Weights of a small transformer language model: 23 layers, 191M tokens.
MLP neurons of a small language model. Each row is named by its layer, matrix (down: output weights) and neuron, and shows model dimensions 16-143. Each number is 128 + 32 x the weight over its row's rms, rounded and kept within 0 to 255. Numbers have three digits each.
After each neuron's rows, "fires before" lists the tokens most often just after its 100 highest values on Wikipedia text that the model never trained on.

L2.down697:102134144117141140159116155135113143114103160134119111081107087124162189106086166114093158156179128170117105114141112132168159151148067162149104108150098094100204138173105086097215176155160138122087109100114175089140122124150172058129112185148124162129092130094121142093104097125119043147222147125117130096125149121123128104140097118120056187097150095169159120043129085149134162165077
fires before: "\n", " The", " In", " This", " It", " S"

L17.down629:150091138107104150113112125159225134093179169160150159105139169121123071079140099104108110139140125140149112113185049097138142186168118101141121119061123122170137108108160103153138146109157107167103150107090135136148103116102108150107104136105169164133079147144137094110117140140101110146096151110086119167113123145108121149107186109143090200160104035050158123107190195169200080092175
fires before: "0", "3", "2", " m", ","

L19.down77:120067147071174137147182130139185142144152083102172194204129202119140117123079135180146081075148150133130120102125128111097179125124121070130131079093101101187176147146174081120120146110112165117174180142150143069174100075144171070120113141126165081091205108089113153119167119110108175123082118124098113136163113088125092155099191152122174104131133135122124073140133116123159153108142
fires before: "7", "6", "8", "9", "5", "2"

L2.down512:155115171072179138083108102094132166140123160206084185094117113143102135189098126150134119135140137164092154217102127178093130157127087092126109114171135109130124170149103123093167092193187112126111086107110083113136096164111085124084122157119098160125189134180115110198158135203143147118171119155150110142107109084169110096135114083168169124134080083117090090143077113109117136130127
fires before: " ", " |", "\n", ")", "-"

L2.down581:087154114125162160159138064143081164137066097152164148089120090096129138166099158158138166142158093122121168129113118122148146160147140103136098123140082066161111106135154153082145115149090177139096136133129144025061137074174091149170151093083171186097095155134094157149127089147119161178217118158101139118099132138150114132118147159105095180147119103102107071137218131088131141118128
fires before: "\n", "-"

L2.down14:125171123115171148102168110134135209119135139139209163102156142086126189127060228119125174144122121155112111158163100176150167172119090124109123079162104101137108128146109059046186141122086117134149138110148143123146136109148138101143100191147131119112123137129070125143084121099125059165191135109110147121118113134096090101120065139109163125108206113157143092053105130125150102161155
fires before: "\n", " The", " A", " In", " He"

L7.down607:091113091157179145136136153195107138113146137139098068112131124159141175163124174118135099084126139100135161127114140123113091126131080120149053171152132115118089128148162112107169157106161132135167098112147160147103157168140150052140204114060185190134078146119134193126095164096116158172107140165128115102076120218090131107069125164111142151103107125124050107129124115133092148134166
fires before: "s", "-", "\n"

L17.down710:160149159128141094065207119123131146168108138117109140089110094141172148154150116109083180111126135143172111172086091164092122158177070103118151086103133095117186138094128164142159126086076108152136124122154117163151126122123133111116137121100075095128122094086100139095147166117188149051172130129144165106124124209194160082078117101129124179150134144108124105083167144184156098118148
fires before: " ", " the"

L6.down856:170123097154149166075133121175106084139113106174128086187139147115110104177141168092139068086167125121150108130109123141158091108117089102158138128135073097106118094171135180130114113164124095138146127132120124179118138170180149072138195153088116142233096130165163105119105104111149150134047087086119138175121109158131068141058136136193204153109080087172168110129130081113124153137112
fires before: "\n", "s", ",", "ed", "ition"

L10.down773:084163110126176076124127131148100151094107151152153184128087107174144168116118143090147129119125137144148102154061071126124088072117154090135095132172149089175169084117156074140158074087151175137133154125102133093080169100129085140177123095105110165121113101150116160134097125119112185147188157120082099140107157132231102069182134152085116141103125083101071123131255171140095167124111
fires before: "\n", " ", "-", "C"

L2.down173:106113126147166138115116091114125087077076160150148188067140126148139137143112083115135136148085119132053134162135101115214145173101173104175152112117178163116100142138165166089099137204141154116103096107150140098174127122149112082080100170124132129150144129118137092181161113112114120161053099118120152151098066094123182071126115122101100128101099145103083206158126143095188140141103
fires before: "-", "\n"

L2.down237:158118165119099090139152102131186145182123161163079129155141151125150104174150191167107063165147121100117179197128141214114085083211098170123113131121092173059068088116112126120094135111124134067145120106098134151138157131160062140107132180128111109147099137154162131139168111158144141121113162105097169164096100132149088161123112133130142138116075143166137086125161124138180158092117
fires before: " |", " –", " ", "\n", " —"

L7.down925:110080086123145120132096119128194084134105126142138118158117112114105165100143137131130080172144116112133112126104156137072122091157112149175130088148173108134096111086110135148143101104128180153080182163161194143139132077080168113172156129109127161112113133174124094063139127177133125110114109097193080163088144107069137106136138127156075124151164125120128130148063111099181152146026
fires before: "s", "\n"

L17.down820:122132167103099086128159159123104135130138149179135068104160111150145041102108160127049127100122113124165108162176134121055128202099102146161145126132145103116181129154110172108136095114125109138134150125092126084191164156164100086134115190156132220156105114149101171101132147162081146123161099073122101081176137123179147063069129104109093089110173099133134125121111091138181148130156
fires before: " "

L2.down440:131121092181151154130137082109133110114105108167146152098150122119143133116159100130124128166079099099109126117136139129117167137187148128140093115156114135072142097073060122157120156147041096173161163115080140153106166109112077093097099104068144168090181173151104178091130125090072151131135097172110172124127111177159138109111104141151095137142093163070094070229121106104118162109091
fires before: " |", " (", "-", ",", "\n"

L17.down494:082075102118131150109100119109145160173083128124112181110132133155095104132084138158100106089151158157092136137136078147067129084075097101163124087164118153193138201183136103119119102120187128093145200087106123094132088127165130117112096162194064093100096111105111076145157164129109145135182162133121132157165101105180185093060118117158139162063163129110127176189125100103167138111143
fires before: "-", "\n", " ", "ic", " |", "us"

L2.down137:158168147149167148131092139115104100096107150191165114120124095145142152124087130138068133138105092147125142101063114090192128161176139110180147113135061074113115108116067156165145109103108177181088130112149133153084099093146127159174122121104153086067129174119185102169169196125075108179148184104170138112121146160150142112108177157076164077163132197123116103158119151155181138169106
fires before: "\n", " The", " In", " This", " T"

L19.down565:118115133115094113118097119147149102125104150133091143176102133147177155104145175167147118145079081154173177180113085170150086178149102080148140079097200145106098095103059120130118109165117170100083183152152161135131099093134144135153115139118162159171070082109106190136114102104134156110097119135163116113128099110182168115190176171170141187059141070206117048089116110154099142112085
fires before: "9", "0"

L2.down204:143106112120188130106141171193182089155104117081083092140090149103146089136137161125141148156128228077099135168163102137187153127129209172069081112142112172099171082123136066097125138131122131148091158139115117126099088127160099127119153115141167138114081152083091151104108110050150128160135168102096095109102148169116158193170126165107085167143147118183145146160072139114147101164080
fires before: ";", ".", "4", "9", "0"

L17.down355:196162112097083168124157075152089168172164186142184173092171073134129156127075169110113168130166135080144120162120099151164067099093111137081174148137089131126159065119188158119071133155147138097147112116135110114120157141160120135118065116124087168094112153091142118144173162103138110117183134117134103142118139156160179167115095040131109119154090144174168124131153144110116139080149
fires before: "|", "|---|---|---|---", "\n", "D"

L7.down562:130072130127167133149103105178107159122143155138158084095076116148137126112101168117188162103116102123105132134126154112121140147106171168137082132169101172153110147108214193152106178134064146143116123109089001105144119103160136152117127169091114092111123123169068148171142108158146129125076109089201121164109132123115160160126086124132121073162178168108102070112159140084197101151152
fires before: "ed", "ic", "ing", "ice", "a", "e"

L2.down202:156117140124147128078093137151104145132139149053221095135108115101116097102138105117076174152126165138142087048144081084103149126126143125144128108125146135189162148097178126181109132144108201116110062077153095083131126083060150125141163075107110140129129153158084155136131151154131113076112127120190098159095114081157142101095139149128083109149159142112165095082161132164115122209140
fires before: " ", "\n"

L2.down436:134138079119145109129146087157136150102163146100121137129148114204097185172096178173178108155095085098080115118086154114131130128077127122072055148140171136137118135106092129140160071138128105116124099113133134159153151102059160120126128096099085161108102171128063109152135144083187157161072128143152135155083111153060121099155176107145118167090064056142181224178107130178116161188094
fires before: "1", "\n", "2", "7", "9"

L2.down471:135164102146146150103146084129109101123078149162187143070129117111122177130133129111081123138144095150149100161148099091185091199134168098090117099131112145108106133096088111096181097134114166173045088100146150111144115099151080125117097135078156158156103109122115155142121117128065092124206182144108140123185169143115140141166188122120112144114143153116147076176139138121128138158154
fires before: "\n", " The", " In", " S", " It"

L19.down751:060149157062071096125133124139186138111114131042158157083159114101104123156111158161155132155138132103122139105101065076142159121078129052112113107109151175168130171195146125135116141164099093162069070103125189120108134092147143110108179136122157092140159096137151160178141116090162146097105140156113112142189192139117156145130185176177096110128088153083115118075143158169101163101078
fires before: "0", "5", "6", "2", "3", "1"

L6.down756:082138127135127140154111144161108149120141104118168107113168111129108156162155169148161157138055056104159067092119147129187157130112080171128136162064118179121141058151118171114143117129157090099158111147101144175110129151108146159127163064124137141095096176070146166091087159130148108171151056089081164139147102125137145168143157117108074129117180207147142059135099113138139084161128
fires before: "3", "9", "0", "8", "5", "6"

L9.down479:105156083135170092089147207161126155119120129131133112071170118207100150133122114093153104114160138145111106135163147143139147126072117167159095187129060060141082090169142159152152044106121116119122197151186145143124138133121170153172129137084177175164126150108134156141182129112119092090161183147102119112119117115134132082080173160104123150123107139171117103120112138108084094164137
fires before: " of", "ation", "ular", "ul", "s", "ed"

L10.down924:142125115162095150120079111101144172135142138167112061118106093122130105159101101101063188148127115135130125082103110150191078121129049093146106153187152167118118135068112055094147101117092109172124160166128128125135133136127067183040130181092114180146171126154108151146203138128138117122116161147155148073109173117107098111166124160153152139177107104113126086170178136151150158138134
fires before: "\n", "|", " ", "ter", "el"

L6.down855:110132152119098149123183039147086167172170106126106111112136142072131110109124107134108161108147108123134162143148121052137138147150081161155152192129129165091136100151106130092093129126147107144142182095164166158123118163123096093122139111123164151130158161091147129186182130146152144099130131145140108143086104098142103113158175164069187179170155084178141055151179148102152123110105
fires before: "\n"

L12.down386:156146115122142112140113134103087118148152135138107190126140091136127108114057179134039153110132168131150160136157158124193096091136068099107151152103116165136133159208080134084152123172125147114135122126110173094164164196136072108062130123067103140044105141077134138177135147150082080165122130127179120140201139173091079168109055172100131086145154149117117163166103104106171130150110
fires before: "\n", "ild", "an", "it", "ter", " |"

L13.down53:116108105123110101157145091140125154122125216171174151111145113110137135180142099134129181067150156110132164124118086098088126182176107138100131161112084174136112159092124181087064121102091133092148179160158087129122076108118118127088165140098089089157129118143168093147202188112143137164108198076127151129098062104134157147050117123184077132174108119176173096161092132111143101129128
fires before: "|", "|---|---|---|---", "|---|---", "|---", "ations", "ation"

L13.down88:094094172156132101119078143130121105140155080100134106158155150149115132134131153146127151142133189093155131141061206134117127159103147125127134135083145168031182159117145092140145100139062120126135122158133138119139101033124128174149117084110120091144102091095194142093108115070112102101142119079147129194093107174143129180175132116133160062144159100109167166127164120094163076179127
fires before: "0", "ious", "as"

L2.down299:115127148178156195127165131147123136126120143176133089106091070117134152144130204178104146167110113143094154134148055156173144114202112134116106064156097132110138096121082094156183142136145169131096124055153186081115116116153116101140098154087135135142158131133107136177152102167116039158206152124121122131117115164080112156110096113117133101146132147109165066103146109129119132164105
fires before: " The", "\n", " A", " It", " In", " S"

L7.down4:097158116100114110079066206121116130077113126097149092093088106143132106201076174114174145119128071130105101093142142141088172127140111135119106115070147177137156090162182175134136103097176153128111168145157181103120145158162166163111172198100130125178090112138177134129050120138225138142139138072151158115148116115154070081111108094107146149121154083112081120139147171107113191088096
fires before: " ", " |", " \"", " A", "5"

L12.down944:121076071161149104117150133140088136097081107187126120124161119144127147094081127111127116133183117112109146143096147092108062104120128089092143137158102137187133154104127088113115201125089130173103103060193121132151151178127148158140109099129110115129085078156115159083114125155134152164077167071133181060139141165155140080095195146088185140123087126155137156080130123090143148146117
fires before: "ed", " a", "s", "es", "ing"

L6.down803:129113134100176179108161138140093203166086103124148144180140117049124112111101144144157105189134134120093133104155114125088110083127147125129101123138113117130176099132121069040156105151141143139115091109109148144131087163121199155191112185160178106107102159103107157120078137124129122157152128056105143153217125150118146121070086148147116112091131144107110167081071161114116162171068
fires before: "\n", " \"", " The", " He", " It", " H"

L12.down459:154131151102084088115193123151165115149048136152122134128118083121152098115055151104120120055121129168110131141075124128124158170102116152071131113156085143113151092116119174107134160172078117146116153136097164134125091111197208143137130149147120116154127108155163106131171127008141118234137142127139144178105135141134128089046108196161098094112140124178103134135042116122143128088149
fires before: "0", "1", " |", "2", "\n", "5"

L2.down286:082112109150091082119155116085166164140164122107088140119180174117117102159052150103152135150172157086105152136188057118150159107095114127103074161115135182165153187094156173120170123168074083099167145114193118140150099133144102080147101101105126105093176109058138165077107132107092146163159176072118146146107157174127158175106179123139115081109087144137081113097061086083144109139182
fires before: "s", "t"

L9.down942:071139170109167136101106142114108055110148139129113108121175128138111042136154147121106126094133022155165148128117177073137114119181116126119086088112155164120120141069135148087182117158124168086083101157100178151117126103126093139146151167126143160098077156162090174155139095129109127107168078197090117101155146148105134191125097152123121098127128145178148168162133114074159146196123
fires before: "\n"

L19.down286:151111115131107119144105178166140135094097164143100092093111138122032109119084118170131175162085167111131114136107129104110140165193130122088173126171112176133117150129120071115119108114068122174099180130138112198128134158156192092125159136135068118159149122184125162088094087075133151092117125112118153144099142086105159162087120106118131114189147051205128125124136176136138127128118
fires before: "0", " |", "5", "2", "9", "4"

L19.down284:139087122144145120176133103113167126099175128143145119107123098132106129156100159146146130154205132176123082126133153171133110123158133074187142155156153156132134163089132095181150187096133172137096123128154118106066124131021163181135118046187148141126129204130193109102069118147106114098120169144140075118131065111111171147106164094104096097159093094085100089104144112139117139197112
fires before: "-", "\n"

L19.down54:135114088145106119086123095115117074077090138201171144072071180114132123101099068140117183059110115155145175161129134169084152146134136140139152124149152116097107168046189116109076086145141146122150112141171107125175128089153103161068114127078120051175112114123110139146130222097154073169114084161101113138134116140120157190101140154142151136112164109083084121162129153137103160153160
fires before: "-", "d", "\n", "v"

L17.down888:132096138122139174098132147087128121122156109113104139152132149147149105156138123098107151063146117135107157126190081146112135141080185130151110147170131103082124128138163079130159126171090169134122148079099174172130168159129098168168105069089137136167150151132154121123063159155088214114126134093178068100177200177106134143088103137118141156127088142137092145188109199103169167104053
fires before: " |", "9", "5", "0", "'", "4"

L17.down11:143086111133121110128067111105137134135129088099143094101182124169165048178103160106140112048071170132105119131109102125182111141202142174170104131156126077098136192074162128139155117095154110141112090109091175196090131115177146137137056079081135161101071128130080113154173173155130120118134165145182155093148170159139097133075118155096120138158122130162166137160127179196102148084154
fires before: "0", "ur", "–"

L6.down650:105104147082183160116113085100093157156146078111128068175138121159160112119116131096080115113159203128126124112143055133106114138105186104153103152097165163125170139187121140168140163165142112090086156115160105156101149173155098152154209178051165133101116178111127165163160123069154172157121096130133107094081130138109161121097146133080143122165128094149128081146132175130142187103140
fires before: "\n", "A", "S", "R", " an"

L7.down343:128092126155091154164092147101086096132150192173148088149166095167145155158163128107134106188143133140093150168117192090166130143140110153083107160100109180058087088035085203117118144117087099112189148127064160151134148175148115127154168101114133094122124144107100115136147108117132068134193112144126094143097153134094125207123130159140108112118162115123096162092140088080153077095154
fires before: "4", "2", "1", "3", "6", "5"

L2.down201:080109118105124131137116132154140142188170076143240138170141109115150117138097126148175198110088115151147125114144099083158192135116154114112109075094077161198123087132148105155184085145156142112202138076131110061111124090153172138134113153180108102126114111099143115132151124112127112047091132096071167134134077103145125213104194168170121127170144155149069135136118112157140144094060
fires before: " ", "2", "0", "6", "8", "3"

L7.down12:102132164100136091144139134176105157165123116126142076090171125153117117154113076128130142166139146113128176132102192148178137111116169115119112194154107164070160150146155103108100138158146143179114105129121102169087140115144156063044164176144111146134106191173161114161131130142102131153083134146173153075079137094118189081138089105093129088163115137123161149145126144000104128149082
fires before: "ic", "ed", "ice", "os", "er"

L10.down846:152108140093106158173184136116106110153118104199123140102087117116061133090133117157119143139145150183084099147164144143157124219105141122108092142083133152157167117099150174130152127167156139149122095198086120135140063091087141129133133120122103188155064124133100118083136093154092074101100157071085141179097150075127158079129106129141102097097113140115140131184156134102162114135116
fires before: ",", " ", "2", "5"

L19.down79:144150148130115138159143080090147081080142196104128059096126152091097136163136145152133148099073161152147136129153168097176164182176123126141120136175152129165035112139143144152051105122100127111050123075094150162165108107134101126088151168133124171151099116167077081153128168153089123119104148124166159121109126145123128143085161178122118133132170116108102130140126083081115158160125
fires before: "ed", "s", "ing", "oin", ".", "r"

L17.down836:081135078156154106144134110075175145127137150173121120146083084087156149095108110076221160143096144135124135132083104150150144139120129114135119109099090118165150179130118088079087164098157075153114104110134129106163133154084124100145132196142142130165111100168095146065181187152148116133099107137131175113127184147151038095168121146133151103180103077159147096126140113108140134156162
fires before: "\n", "ed", "i", " a", " by", "s"

L17.down757:126169130148138104147143136108107171135151125117143176145107122125143151128095168110109127157082109155133167087136078099121105078182123114099135126117137113151146146135046101123177138138106183167098089083129178090149183109117084148077096182160095120122120212118104167111199089154057066141123165176147179153145143128102111129113091090118133108083139104132151089091175193075165125157085
fires before: "\n", " The", " It", " In", " A"

L2.down557:116082148081136084163124085085069084143162116173130150158148123135157172135143150101117061117137118099102093125162146119169138185116178062110185160129078191135140131083089101132187162136140115123141105130167148155139136224126083080121086107110165109083084081085141129150127147128153119118181148084183107167115149122151102135056099170120133096084112064169126105099152116141157149150151
fires before: "ed", "ing", "s", "t", "ly", ","

L2.down15:126196109160107151104112153180089101128130140157135146131144139125116134161119127116124159088111071114130138045116159109138172130044126117146144131157073073147097130089148125105119085087141125149109091099184140195140165068115088190126054091130186116101172150140053139127094178116149134162120148119067119100183092132158097133114168083139145115119175086202142098107119141132149147125147
fires before: "\n", " ", "wn"

L10.down584:154140139133196127124106170119127157141092154092140102102098069097133181119161133068146136124098166090131149096139120118159126233116204152125096119119140169153176120115169108103121103151149089164063116120140114153097059095111117120177136159108188154100137157199138151146076075123118131091126128129112132111180151166117204115111071113114082153135148109123072130179043108124147159143114
fires before: "0", "1", "2", "9", ".", "3"

L13.down586:111150152085192149079125127149104148124127089125131113173118158128141113151170150144084171125116053118125113112147199130209101123174110189096141117108114139098174170101090124141125176148132149185126132089100156122182134135107072081081106158079169162124123146104145129141114054127127143105132094139131092173094198148139091147081151209136166132112121066104113071136178131074152111147079
fires before: "\n"

L12.down568:181097093137114109072091102145088173152120152125112125110091120100166038179149188124074127118087102112125124188100179171143120119162157153148163076116119072116142160086113110160111070148069159134142072166152161140086094163127098137082098199138087114148128134127122168135163176159182135125148107168102154124059096101099176142129106111185161151050160089146215095085133157137140139105084
fires before: " |", "ife", "and", "1", "±", " "

L2.down730:093138100124100132085137126129171162129085141141112071120126134148074138120172158146116094123164134138141117071121063123132187177128134098061189132112101119184083199153130114109051155124095139109114152142138081136095102172126139167175146096211149156154158096184089164184100159100098152081098158144174107118084183174165069127094129083145173127131107089110130097126141138109141160097138
fires before: "s", " |", "t", "ed"

L12.down26:174161141133089150195151098098154093182113107134105124123170101169121128162096136125146071184088154108129078126098139166158103099140096113177133130103168130150093148104111091126118105156170116118075140113115112125140136047108129159187068074126159184126043122150121104089061150118117124106077164227114140135084153109151162138172120106112120136106123136128156162129183148123120062179095
fires before: ",", "9", "0", "7"

L12.down23:077160149085194097120116162096098152128119148051163106163096094117159162165135147090083124101082190151128153102098114106145173148147149210134117125119127135113079086126143110112155106112114121132129085173134141169125151066085151140159160156106142180152128132095143115104127067108125128141158099097118160080193141152136103097108058104044096130103153111137081142094100134125160160189198
fires before: "6", "1", "5", "2", "4", "3"

L10.down707:122137152142158108134215128108074138120108154097200119072099137139177156072121097171088128119072176095132102115113165108149100123109133128139139130136121126065146134140129115114159158044151087183164172147157112072147147098097151139105156197175118133145100094100128108111124135146093170102126101133154064093138084144132176183071094132149143141116125145192129115071128121166158125175090
fires before: " ", ",", "al"

L19.down890:161104171111156185111133157136078144162122164132107141147146150138095212150082205129156118181103166122188189127140149129146127158165133103101148143117111122147151097148225117115095115115112158121132081104104114182059091072126126188143180146180122095130094138098079103155149127124101133128081101107168072106101127176092161100119099125154120100157101104147130136135147143088136197121119
fires before: "e", "es", "ed", "ts", "ing", "ate"

L2.down470:126073064206126120107142178079113151122119140151114134139135098125120128133099131185126147159113130124072162093114069132174196184125154189061119093169147092133146082133172109157137115136133135150128150067089098158127167114130133074175138110135119142104110138132127103179119172149100097163116139169033152115126131204123094184140112133154085098125175177125126162091142092137109127103107
fires before: "2", "1", "4", "3", ".", "7"

L19.down514:074102091164143160094111154151112126136139183138152155076094178144103124146159154125143131120177125141119151145163089136143139153158160087131118099052127113195127120151151108078112076129161087121153088154106120076137112142165157064132121144096152181087082097185188104156143102140147068109164156176194132152150146108132110071127139118143047142147115147139096098168135103108064107176142
fires before: "es", "ed", "et", "ing", "e", "s"

L17.down455:061114143116106091124159104097115154099156087150116085099131140061169117166116115046133133114172098104131138133135143111150184142061126102107160175140169132085217189121136106117156180075170195083083126126134126136156196161124176168084135136161126115163105170106115116126081170191150102133134129122126099097155152140115166092133158098103156091143099145147116113170148176163141170165082
fires before: " |", " ", ")", "N", "1"

L2.down828:082080139147126150103118109179154101133155145069167120119108107126154172125148147139159078139138168123096158095090141069139162120067132167039118148121083164170123126124115087097175088122113123173096136127084123189130116134090143101157161090153086155127172116169140109079148154126155136104105153063151127177063173118046101167164191130125152165120127131169161132182116186123128183120061
fires before: "2", "1", " |", "•"

L17.down792:083169166171107125133146164080069209097114103186071122113096140121114096080150129140072155077155132095098104112146094199148148082120087129160126115104144116112182151124143130102093118164119161162086156161132133163203130164133128130123100084142161178087150125174138161124173131167097187170113190122119145113065138136150140186124129137145088102136169128119124154114198153143106125125150
fires before: " |", ".", "'"

L9.down495:082120136064114168156094115096176147095145112167124109129076158178085202126151099077105129080099093174157119180150135122085140192146115118157130143123140165133136103137197196130106066189139107119139124170102113107121100099153123161121104114079095170128089114179128105161128157114114187129147075133150112144095178104138159124134100097107021103095090078126094197128129175134233104136147
fires before: ",", "0", "1", "2"

L17.down844:158128146160095147113139075148105107193188120105121122205210142103167097129131171113139122190132139084159175128104152057009140169129144127117131134085144152106148133134091056083119115120097153117164165077127117121161131101126119154140108145117157178164092066158113171091094117101121135142138141174149120128156071127136124146095168101107172171137143151068122127183145144099136098170080
fires before: "0", " the", " a", "ation", "ge"

L7.down302:158126130159088136152176125132131165158132118179109180120125127057131096131120158020107113147103129075135088140148112131142124092141118133136138249096123105127176124144075139112140120161105129138147096164135144174184164121078139120117127144159112189020048168123165124114148151136056108104193159143113132099058146127101166174125170124112070150132173126126129092106139113136097103143101
fires before: " |", "1", "0", ";", ".", "5"

L2.down174:119126144117091096174062094148132133168130164151193114107093145152113125162112160093104176175139132129123075139120139053121130128136125135122155113145138152104110112104132096144144126132091164142132150101171089118147164137067108123126149169116068107188116155118124186157091188139123148043136121111116104090105056073126121069220135145090142143121172112106156124101192146132112192144173
fires before: " ", "\n"

L9.down582:131115137167126080084077145122135101165119096092110141123121134146120157118137133199107100150117185146083111149121139106202093153038152171142048156094128124120140127107100096166082197116095098080112103122161136113186154109082165143094127133151146082190144129111151086132124166078125154103166144104186135165124164171064131111116094082187153119125126151107150130100148130139167194104200
fires before: "7", "9", "0", "6", "8", "4"

L7.down431:167101109187172113166090139114073145177104104196144185124118151140159152146127180150084186087162102159113142126153117126138115117101146132135148136191145097116147176139123073138184139128123170089086083067180161101140100079123118126093091119151141115077102159140082117123144124197122086160148117098098158095154106138141174141122140174082086104163172087034149148130138144093152168135151
fires before: "\n", "ing", "B", "-", "S", "==="

L17.down443:163158091167169175140139105072116105097153185188098147193084105142143125072144089081153050102099146124113114101180098101170139129123152121127098052130123094117134131163116138085175129118135150151132106095181135108110165078116162080155117121163130154112113148155064133156081201098131132158083171132146100138140108180096058117110111139106119128172128144088110107125123139185144121142119
fires before: "\n", "ian", "ag"

L10.down74:161104168116104131153088154098095141115055146120124076123117108145188139119102073144158178195113137084142132166143133122094162084157057105163165135064134121121131158085143111121128184120125152117104137111168142146161127139088130110152155130122127096169171143167108122105111088135168148060124106165112154121234173152131113095098117066109156170142091098186135069198102156139121154089109
fires before: "2", "1", "9", " ", "8", " time"

L17.down924:111155095123131097151126194209141132152164132150187086140146136144148086152118136082129108148130121132143167162132083163074117084188086064134094102061141180113153114093172134058115128170122126167159151136120147161125131136094124093180092137086149089110132071140182138166176141087086158152160075118109118151174140146122110138094123133161090119127118147127141147033096158153094128179145
fires before: "ed", "hed", "s", "t", "red"

L2.down230:137166171141079147153171064076191136176154107128098152108121130153128073186104152094121138130115136096127101164091120140102158146113152107145156225147136161092136175203092165143115169191068102111125100128170126116142091131065112143106079081088140134145113136133167108151097095072114092108157160092137122163046150124192096166098119133200149146120083104097155090133117115124058103159129
fires before: "s", "t"

L12.down535:090052136090138134132109131116083124145111167123161092104191182097175132133091195081154129199166118116160182148129124105150120106168160115168088163094173136088068148167052097081158110119155096134088165087148162114130147114106090128102156146148160145137092184136136124168187075135113088120108198167163141125091102114122143155110151101111129164071117114139112075119074129178088127169113
fires before: "\n", "9", "0", "2", "1", "4"

L9.down459:076142131107158157130144115156180127108153101118195154160115144128115146124097184121156172117121102073139155113145134148149046142082138167143134102133197090129096157098093112084175150108060197141110123171142140113161146109108123145144155061077094079114133150120092136140073139077127105147167107169158105114130101224222047098130111132154173114112154083136096099147138102111081139119160
fires before: "\n", "-", "s"

L2.down598:150082149058128194152128098114127155123134105159151169125159129106074194152101157061146091163147175106101152120146119149141195154149168121124149204114147150138110104123115140103068141150093085135184146118101112133217147161106140176152127122059115173129097189101107135115132169139108102158131123134072134173103159136100111117131121062109157117111126109109103092113094108187104061161117
fires before: "1", "2", "3", "4", "v", "0"